python train.py --d_model=160 --n_kv_head=1 --head_dim=64 --norm="layernorm" --qk_norm=false --init_std_qkv=0.0184 --lr=0.0025 --beta1=0.9 --beta2=0.98 --lr_head=0.00737 --schedule="wsd" --final_lr_fraction=0.0 --seq_len=256 --dataset="wikipedia_en"
MLP neurons of a small language model. Each row is named by its layer, matrix (up: input weights) and neuron, and shows model dimensions 64-159. Each number is 128 + 24 x the weight over its row's rms, rounded and kept within 0 to 255.
A block is one neuron, or neurons of one layer that tend to fire together. After each block is what it responds to, as a language model described it from the Wikipedia text at the highest values.

L13.up92 [155 136  99 141 132 144 103 125 177  88 188  99 123 144 123 143 119 104  78 126 135 140 122 115 153 131 181 127 129 172 152 138 125 164 117  97 145 149 157 117  99 125 107 157 123 117  74  92 113 164 104 111 170  95 125 145  89 145 139 144 112 130  79 112 127  92 151 128  72 118 102 125 124 147 140 123 102 115 129 123 186 141 118 143 187 129 139 178 155  81 114 121 114 148 138 105]
L13.up98 [124 102 113 144 105 144 141  60 186  92 130 135 156 152 159 139  91  93 117 128 130 110 155 148 134 114 158 141 113 145 108 105 137 169 118 100 111 131 155 165 115 103 134 150 101 100 115 138 107 133 138 106 115 122 176 140 118 142 136 109  90 115 121 107 119 129 106 120 134  91 129 142  96 125 168 129 124 115 129 112 132 139 107 139 122 135 121 163 128 144 144 113 135 128 108 105]
L13.up153 [108 155  92  93  83 149 155 118 111 114 107 137 160 125 156 144 119  68 147 153 179  95 136 123 160 121 151 142  77 117 104 107 175 103  88 122 118 121 141 118 125 120 128 136 165 120 118 123 131 100 108 135 122 112 147 110 152 129 131 116  78 132 147 130 136 143  91 114 161 135 156 144 109 156 142 110 114  85 130 130 108 137 155 171 133 109 104 130 163 126 123 122 136 120 118 137]
L13.up263 [ 94 121 109 117  66 111 111 114 121 108 122 135 148 131 145  92 118 133  97 106 158 125 137 169 154 153 169 157 129 107 134 114 143 106  98  90 156 127 114 157 103  97 118 137 131 144 136  82 131  76 162 126 114 122 155 140  98 133 135 104 105 126 168 122 125 106 147 150 114  83 111 157 114 139 170 143  80  93 155 156 142 158 124 185 114 116 122 149 157 162  92 149 136 137  94 134]
L13.up331 [138 124 125 110 151 165 119  98 136 100 165 137 141 119 135 154 110  69 103 130 144 124 146 146 108 118 159 134 172  75 118 110 127 185 116  94 147 137 163 122 128 137 124 116 135 141 101 137 109 119 106 158 177 129 125 127 147 116 134  99 115 146 176  99  83 100 144 126 150 116 120 159 154 125 159 157 153  99 116 148 128 106 121 117 123  95 106 159 152 154 133 132 115 134  95 115]
L13.up458 [ 95 102 123 111  56 123  96  94 121  72 123 159 172 114 181 137  85  95 112 127 148  99 137 115 137 152 166 136 114 125 188 137 112 165 110  98 163 102 127 154 140  68 154 185  96 136  85 105  90 115 141  85 111 105 144 179  98 139 164 141 128 103 169 141  81 122 112 129 152 108 151 121  98 167 167 122  92 114 137 133 126 139 121 119 124 153 111 154 131 173  99 155 118 119 141 124]
L13.up576 [149 104 126 174 164 160 131  50 163 149 123 165 136 124 160 123 115 106  58 104 123 127 129 129 183 129 142 127 127 135 112 135 165 136 155 112 147 142 104  72 150 129 133 158  58 144  70 123 148 105 119 145 110 124 142 153 126 142 123 112 126 145 104  83 121 133 153 113  84 151 114 167 143 123 128 180  96  99  99 181 145 167 139 146 114 130 111 139 165 150 132 147 118 125 131 157]
L13.up622 [113 174 133 164  98 124 117  83 148 133 162 168 123 138 122 151 116 122 120 104 156 128 148 140  98 163 134 144  83 180 116 135 149 187 113 134 126 109 107 198  75  78 114 123  95 120  95  70  97  97 153  94 152 145 148 166 150 137 143  84 106 104 135 110 108 100 143 105 101 128 110 124  98 162 149 142 160 129 118 146 125  93  95 142 163 157 157 144 131 128 107 126 115 115 121  98]
Preposition after verbs. Mostly "in" right after a verb in biographies and histories (born in, grew up in, buried in, shot in), plus some "the" after verbs and "Website:" in list infoboxes.

L7.up525 [102 141  97 120 135 116 104  94 163 106 118 140 169 132 134 107 132 139 115  95 152 107 138 123 148 134 149 114 107 144 149 139 142 130 119  73 103 154 127 158  92  86 176 154 123  98 111  89  87  97 158 120 137 161 114 136 151 104 178 132 112 103 167  73 119 160 157 124 125  81 137 151 122 174 149 134 103 123 139 124 119 152 125 167 140 110 101 143 131 109 109 129 104 119 124 100]
Sentence-ending periods. Periods ending a sentence, often fused to a word's final piece or a closing quote, as in "services.", "Lincoln.", "Dreams".".

L7.up492 [116 129  92 129 116 124  83 158 114 124 107 137 128 137 140  85 125 138  87  89 138 117 133 113 138 118 125  74  98 173 137 140  95 179 136 111 137 129 154 121 126 132 127  92 131 131 123  71 112 100 139 115 119 159 127 143  91 122 167 143 128  97 154 103 110 151 104 113 116 116 156 105 185 134 191 138 119 110 128 119  92 142 117 135 157 106  81 163 141 116 162 111 130 151 132 171]
Mid-name connectors and numbers. Hyphens and number pieces inside multiword names and modifiers, such as All-Star, Australia-India, first-class, the 2000s, Highway 63.

L15.up126 [102 100 118 153 120 124 117 170 132 164 163 149  97 106 144 134 139 140 127  90 136 104 129 127 113 116 119 147 127 115 102 119 126 111 145 132 128 109 183 123 100 117 147  91 143 125 102 118 118  81 167 162 121 147 136 117 111 121 159 134 104 150 145 152 134 128 133 144 116 109 160 125 112  90 144 156 170  90 115 164 110 141 145 147 121 123  58 139 128 120 158 119 116 116 111 128]
L15.up183 [ 78 149 100 136 140 133 153  89 130 145  84 126 156 108 150 101 119 157 142 128 156 153 101 113 129 104 151 149 130 119 118 122 138 190 123 110 130 176 125 123 114 136 110 128 141 134  81  77 141 122 145 131 126 135 212  90 134 106 106 119 108 114 153 168 132 135 119 168  86 117 125 138 145 146 116 149  69 115 114 162 164 117 175 116 113 136 128 162 127 115 155 145 126 127 111 133]
L15.up209 [112 109 117 169 141 135 104 141 116 131 112 151 105 155 141 116 114 116 140 124 147 120 104 131 144 154 151 147 155 154 145  83 118 123 121 120 140  81 152 171 128  89 112 137 143  83 135 121 164 122 152 116 104 128 160 150 126 143 114 136 134  84 132 134 133 146 149 122 120 112 103 128 134 156 114 165 103 131 116 132 136 125 125 105 124 184 101 105 152 150  88 122 108 148 129 112]
L15.up329 [137 109 142 112 127 143 149 144 140 119 150  80 131 146  80 104 135  96 104  96 124 128  92 102 125 132 113 112 138 106 158 172 152 137  98 108 136 100 114 171 106 119 133 137 154 176 145 102 140 107 152 152 112 172 108 116 133 129 130 148 158 116 108 136 123 126 103 142  67 148 157 153 127 160 123 141 116 127 104 181 150 127 123 161 156 160 103 118 102 115 119 170 104 111 102  85]
L15.up367 [ 88 117 118  91  88 104 137 115 143  91 125 100 180 162 118 145 121 122 120 159 115 118 129 129 166 134 126 127 119 102 132 127 123 103 103 156 128 128 149 140 141 143  95 108 145 105  97 149 138 103 113 135 124 193 121 136 105 117 108 146 126 141 174 134 135 108 146 101 121 123 125 161 102 111 128 103  96 163 134 110 132  99 184 164 113 167  91 143 110  81 173 151 119 131 163 120]
L15.up423 [118 125 132 106 141  96 150 118 123 100 118 152 144 123 162 128 133 108 127 109 138 122 144 114 174 132 131 152 112 136 109 108  99 143 112 124 134 111 141 169 125 101 102 101 108  56 120 130 162 115 137 175 132 107 163 102 144 123  95  66  99 122 128 125 110  73 122 150  95 109 131 133 174 121 160 149 119 150 117 170 121 153 134 159  78 135 169 154 134 116 161 121 118 159 112 125]
L15.up486 [128 117  63 139 109 156 101 155 127 129 109 125 121 122  81 136 190  81 148 135 118 137  94 123 142 117  87 141 143 173  81 128 135 168 133 153 164 164 115 160 134 104  74  87 130 128 137 126 128  98 118 159 171 132 115 122 142 132 119 153 125  82 103 123 100 136 116 132 117 137 128 117 171 165 148 106 165 119 147 191  97 117 113 141 121 115 128 109 120 127 154 163 110 103 165 127]
L15.up635 [ 86 119 138 108 159 112 164  92 102 168 114 141 124 150 130 131 124 135 107 108 133 132 136 109 149  75 126  73  96  88 128 113 149 136 134 119  96  97 184 152 139 102 114 103 152 142 136 145 143 114 164  94  83 136 101 142 132 126 115 107 139 109 117 164 134 139 139 169  87 138 108 183 113 122 162 115 139  97 127 135 127 132 145 151  87 136 122 145 110  73 146 176 117 138 120 109]
Table row breaks. Line breaks closing a markdown table row (after "|", often the |---| header divider), plus some hyphens inside compounds like al-, nine-year-old, Gil-galad.

L15.up50 [114 146  91 102 114 151  74  88  98  96 171 161 139 166 146 163 135 134 144 147 135 161 135 152 145 140 121  59 132  89 146 131 140 129 133  77 155 122 143 118  92 147 143 107 111 106 125 117 155 122 120 152  82 129 118 152 122 114 152 114 132 101 117 145 101 119 138 126 104 137 138 124 158 166 179 103  83 115 183  90 141 126 109 113 144 143 121 130 129 114 128 148 107 101  96 119]
L15.up67 [163 113 131 104  98 157 115  88 136 113 156 152 165 153 138 108  75 120 105 135 130 150 122 147 122 135 138  94  98 126 126  92 118 147 136  76 160 135 140 113  82 118 137 112  74 136 142 135 136 139 138 133  81 146 124 143 143 152 129 100 139  96 123  96 137 100 185 137 118 110  95 139 130 137 131 117  88 103 169 164 144 120 124 135 127 167 132 122 144 107 100 122 114 133 154 152]
L15.up96 [167 146  89 152  89 145  94 155 121 109 178 189 143 126 178 129 120 135 144 128 162 161 143 104 142 105 136  95 132 162 120 136 129 128 106  89 139 100 122 118 109 163  81 105  86 147 128 145 114 118  98 133 111 144 127 134 131 127 121  84 141 115 134  73 118 149 148 121 105  59 165 138  87 124 170 136 110 158 137 118 177 117 138 165 176 115 104 150 123 128 137 135  98 146 141 169]
L15.up206 [173 122 110 101 101 137  98 119 139 154 187 160 156 155 124 113 126  94 109 145 155 103 133 122 125 116 138 126 122 121 114 129 108 101  93 111 172 161  80 137 133 140 123 116  93 139 169  95 108 154 118 110  86 123 130 127 119 101 133 108  93 148 102 119 152 107 170 171 129  85 109 111  97 146 157 115 124 126 117 139 103 132 158 151  88 152 125 126 117 151 136 115 117 109 149 136]
L15.up330 [120 118 151 115 105 161  89 151 102 165 171 158 171 179 160 123 111 150 126 143 165 120 122 161 122  90 130 162 153 118 134 146 122 148 104 104 142 146  88 122 121 148 131 114 102 134 150  84 100  90 113 123 107 144 143 138 125  79 145 120 125 155 151 140  95  75 129 111 100 109 139 148  89 130 156 101 138  92 148 118 145 131 123 127 164 175  77 159 116 129 136  98 116 102 155 164]
L15.up363 [105  91 115  84 127 131 110 128 115 127 109 121 104 138 182 160  90 129 121 113  96 145 145 100  83 137 131  99 100 152 164 119 115 167 141  99 118 139  91 135 143 118 136 128 125  87 159 105 141 127 169 118 137 122 114 149 125 102 169 108  98 141 157 114 128 127 148  99 127  75 141 102 128 101 147 157 126 106 178 126 137 150 184 143 139 128 140 139 166 113 126 123 113 101 163 130]
L15.up545 [123 141 153 124  76 126  94 148 113 197 159 168  76 162 122 126 125 120 147 133 145  86 147 167 148 100 169 137 151 103  89 142 137 151 115 119 144 167 146 110 160 142 141 140 140  91 174 128 146  83 124 117 146 133 115 138 148  89 128 136 169 131 133 130 138  96 130 116 102 111 177 129  97 123 136 116 133  93 105 115 127 129 129 115 130 126  81 149 132 134  90 149  99 108 134 134]
L15.up612 [131 116 121 155 121 121 112 145 111 151 180 138 144 179 151 149  74 111 146  98 111 129 137 168 151 124 147 129 120 126 120 130 131 173 131 126 157 130 112 138 110 127  96  97 123 134 152  97 113 107 131 168 111 159 114 125 131 124 182 122  94 124 144 112 113 151 167  97 105 138 153 147  94 152 137 139 119 156 121  88  99  92  58 140 109 118  75 109 103 107 102 124 129 138 148 123]
Comma after fronted clause. Commas (often fused to the last word piece) closing an introductory phrase before the main subject, e.g. "After receiving her MBA in 1990," or "While attending Princeton,"; also "as" in "as well as".

L13.up294 [121 168 148 130 140 142 158  88 129 106  94 114  98 137 109 180 123 130 149 144 133 136 132 153 165 138 154 131 168 147 135 143 135 163 124 122 125 127 156 163  94 101 110 133 103 149  75 140 101 133 126 169 154 122 143 104 175  89 125 162 130 105  97 142 145 123 107 148 122 138 151 123 102 134 152 138 105 128 118 132 157 181 140 114 122 123 140 125 122 100 105  87  99 112 115 138]
L13.up340 [148 158 121 153 171 158  86 122 155 111 152 140 122 104 163 110 149 119 142 103 178 136  82  83 145  85 110 105 148 121  89 106 135 128 132 143 131 140 118 146 152  96 161  83 114  97  94  80 110 116 161 146 132 156 113 142 120 120 106 103 127  92 150 150 149 109 130 146 135  75 127 123 155 142 119 135 125 145 131 136 133 157 120 146 134 135 113 118 129 101 153 148 114 153 106 135]
L13.up389 [ 77 114 100 111 145 163 137 108 150 139 144 151 115 157 153 132 131 122 116 163 126 125 134 111 168  83 163 133 131  88 101 122 142 115 113 124 192 126 120 142 115 115  80 107 142 137 108 129  96 122 169 152 121 116 114 113 137 100 123 110 102 131 134 125 151 135 127 147 119  99 131  93  88 118 155 127 130 153 110 131 177 157 160 107 119 140 118 110 140 113 123 167 119 153 108 146]
L13.up409 [113 130 122 137  94 135  87 125 131 131 139 139 120  98  99 130 106 119 113 108 169  82  96 149 146 157 171 143 108 165 102 140 132 114  96  97 153 119 130 151 107 100 128 161 127 163 165 122 143  85 156 173 103 136 114 121 124 147 152 132  69 115 140  99 100  92  84 110 150 128 154 104 134 145 124 163  96 134 119 119 154 109  89 114 140  59 145 182  96 154 140 103 117 135 126 138]
L13.up466 [ 81 129 111 119 135 118  92 164 179 188 154 100 112 121 152 182 123 120 153 137 120  79 131 134 123 126 142 153 117 159 145 143 127  88 137 146 118 146 143 123 175 171 125 153 133  69 125  98 136 139 111 152  97 127 117 123  90 148 153 122 128 113 166 116 115  93 101 102 142 106 103 109 145 121 131 111 116 169 127 179 135 105 174 139 109 110 139 149 135  89 142 131 115 152 121 152]
L13.up520 [145 123  98 117 127 138 114 139 142 123 135 141 139 137 170 133 106 106  94 125 114 133 143 126 158  96 110  60 114 163  87 127 134 126  88 127 137 136  98 141 113 126 170 101  84  84 146 136 167 132 116 157 159 132 120 171 143 119 151 148  93 123 161 114  80 100 120 139 143  81 130 166 120 147 165 112 128 117 118 146 134 112 143 123 134 108 120 141 107 103 104  72 118 103 124 163]
L13.up542 [108 163 116 153 126 116  83 129 153 152 117 104 130 162 142 165  81 127 132  97 167 121  80 131 158 142 173 132  98 151 107 104 158 146 129 113 161 122 127 169 150 122  98 173 151 108  82 165 140  98 105 113 137 125 168 105 151 130 109  97 146 117 132 128  99 101  81 139  86 109 126 127 147 148 146 115 128 174 111 146 166 158  86 144 112 116 112 134 127 119 145 124 120 157 132 146]
L13.up594 [113 151 122 139 134 180 137 121 112 113 116 146 103 175 126 169 124 128 172 131 135 100 156 149 134 107 124 132 117 120 121 102 144 107 159 149 151 122 129 157 169  71 107 126 133 143 128 116 152 140 173 174 163 152  89 178 125 150 160 141 143 138 134 114  93 137 113 118 111 130 116 109  85 145 157  70 106 165 127 139 166 113 110  91 133 103 100 204 111 133 127 156 111 100 120 103]
Hyphen in compounds. Hyphens joining compound modifiers or prefixes, as in well-known, hard-line, gram-negative; weaker on mid-word pieces (wealthy, isolated) and words after are/was.

L7.up635 [ 77 111 102 117 123 130 146 140 107 104 102 135 137  95 159 192 123  89  93 134 128 164 157 170 159  77 171 135 156 105 107 103 142 142  95 117 137 123 123 128 104 103  94 133 144 138 132 148 150 121 138 146 116 171 164 144 122 134 129 139 107 142 169  93 127 116 125 110 116 152 140 132 156 162  90 116  72 122 109 120 121 138 133 141 141  97 113 104 136 161 130 164 129  96 130 123]
Word-internal subword fragments. Short subword pieces in the middle of a longer word split into several tokens, like semi-s|ilvered, multip|l|ayer, sub|s|idiary, st|ab|les.

L13.up82 [144 112  88 122 105 164 131 139 124 120  93 135 142 153 107 138 107 148 131 124 102 122 148 131 156 156 147 144 138 167 125 137  97 128 109 125 121 105 150 140 123 107 138 151 111 127 136 133 104  99 115  79 128 138 119 102 108 144 125 123 142 141 165  75 153 129 109 164 123  67 118 166  99 158 111 120 125 111  79 113 184 102 150 142 151 104 114 168 164 122 124 161 127 126 120 104]
L13.up252 [ 99 119 129 154 100 119  83 125 110 116  87 131 139 161 176 137 129 132 141 170 134 124 103 146 148 164 133 131 110 158 112  91 125 155 140  88 129 138 123 155  83 100 109 108  90 142 128 102 130 106 141 133 142  91 137 176 127 110 121 134  94 145  96  79 128 155 122 125 164 107 158 118 109 149 118 126 133 133  99 142 119 117 162 111 151 113 106 112 163 127 116 164 119 173 168 113]
L13.up276 [109  92 142 161 123 142 147 136 100 121 103 142 139 103  93 154  81 108 152 120 145 119  89 127 126 123 159  97 139 116 111  75 197 140 142  73 120 119 110 140  95 139 119 146 103 102 165 129 174 155 172  88 151 149 142  98 148 133 129 158  82  89 119  68 128  85 125 108 125 119 135 122 140 147 101 146  97 117 135 137 132 129 130 131 107 128 153  98 163 124 106 146 127 127 126 103]
L13.up407 [ 75  74 123 105 128 109 143 100 129 153 149 118 117 124 139 139  61 145 153 144 193 148 117 158 128  98 192 114 135 131 120 176 142 168 131 146 124  99 128 135 102 113 111 158 118 154 131 109 130 138 113 107 107 139 131 114  79 163 128 113 109 147 165 115 124 109 145 114 132 126 111 167 111 134 117 126 158 141 122 104 156 131 139 137 148 128 124 107 140 138 124 112 132 120 116 155]
L13.up430 [111 123 110 109  78 133 108 117 117 142  95 145  95 141 135  95 139 103 133  94 110 147 135 148 103 135 163 127  82 133 135 158 139 146 141 157 125 101 121 188 127  95 102 140 122 101 100 126  97 163 144 124  72 131 120 115 140 119 127 122 126 102 142 139 122 133 132 109 144  72 123 139 100 142 169 168 115  76  82 138 147 133 160 141 109 112 143 199 136  92 141 137 124 131 123 128]
L13.up490 [133 106 144 115 133 151  84 114  95 143 136 122 126 127 118 179 113 129 130 118 127 135 133 147 115 123 165 103 108 115 146 127 169 134 122 102 142 106 129 179 107 141 127 140 135 136 168 122 119 145 115 124 124 107 123 104 156 127 129 107 110 131 117 134  83 169 138 142 122 108 102 130 143 110 133  82 122 138 111 136  99 133 136 156 113 116 138 118 117  65 112 180 117 114 161 137]
L13.up509 [110 101 129  80  97 117  70 108 151 125 120 121 169 150 143 138 128 137  67 197 129 132 115 172 147 116 175 119 157 160 126 121 114 127 108  86 115 138  99 157  98 143  89 195 144 166 112 125 137 135 142 138 102 175 154 117 106 120 145 138 113 115 153 132 130 119 108 115  88 109 141 136 142 151 108 146 140 110 132 132 143 108 118 103 154 109 162  93 166 145 164 182  96  92 149 134]
L13.up625 [105 106 116 111  60 111 136 122 132 127 111 119 152 136 101 146 124 142 143 121 128  93  95 119 177 108 180  77 121 184 146 134 140 128 111 116 136 149  99 163 120 141 115 131 127 127  93  99 126  84 137 116 109 132 148 147 140 110 130 157  85 133 129 142 140 107 133 124 102  86  87 158 117 116  95 153  83 167 116 159 141 107 130 173 136 147  90 154 196 196 122 151 118 139 146 116]
Early fragments of split words. Fires on the second or opening piece of a word split into fragments, especially ra after g (grave, gravel, graffiti) and for in forest, foremast, foreign; also bl(amed), str(engthen), b(raw)l.

L7.up238 [127 152  90 141 107 129 143  85 115 167 151 146 110 127 149 162 113 113 150 166 119 147  80 121 164  94 161 165 135 137 133 143 171 111 148 187 143 139  80 107 115 173 102  94 100  94 167 159 108 132 158 141 112 147 151 128 127 107 174 139 120 123 117 110 117 172 146  90  87 102  91 175  94 136 159 142 158 117 156 130 133 126 136 100 144 160 134 108 115 120 156 135 118 107 123 151]
Clause starts and name fragments. Mostly a new clause's first word after a comma, such as he, she, but, and, as, who; also mid-word pieces of names in sports tables and lists.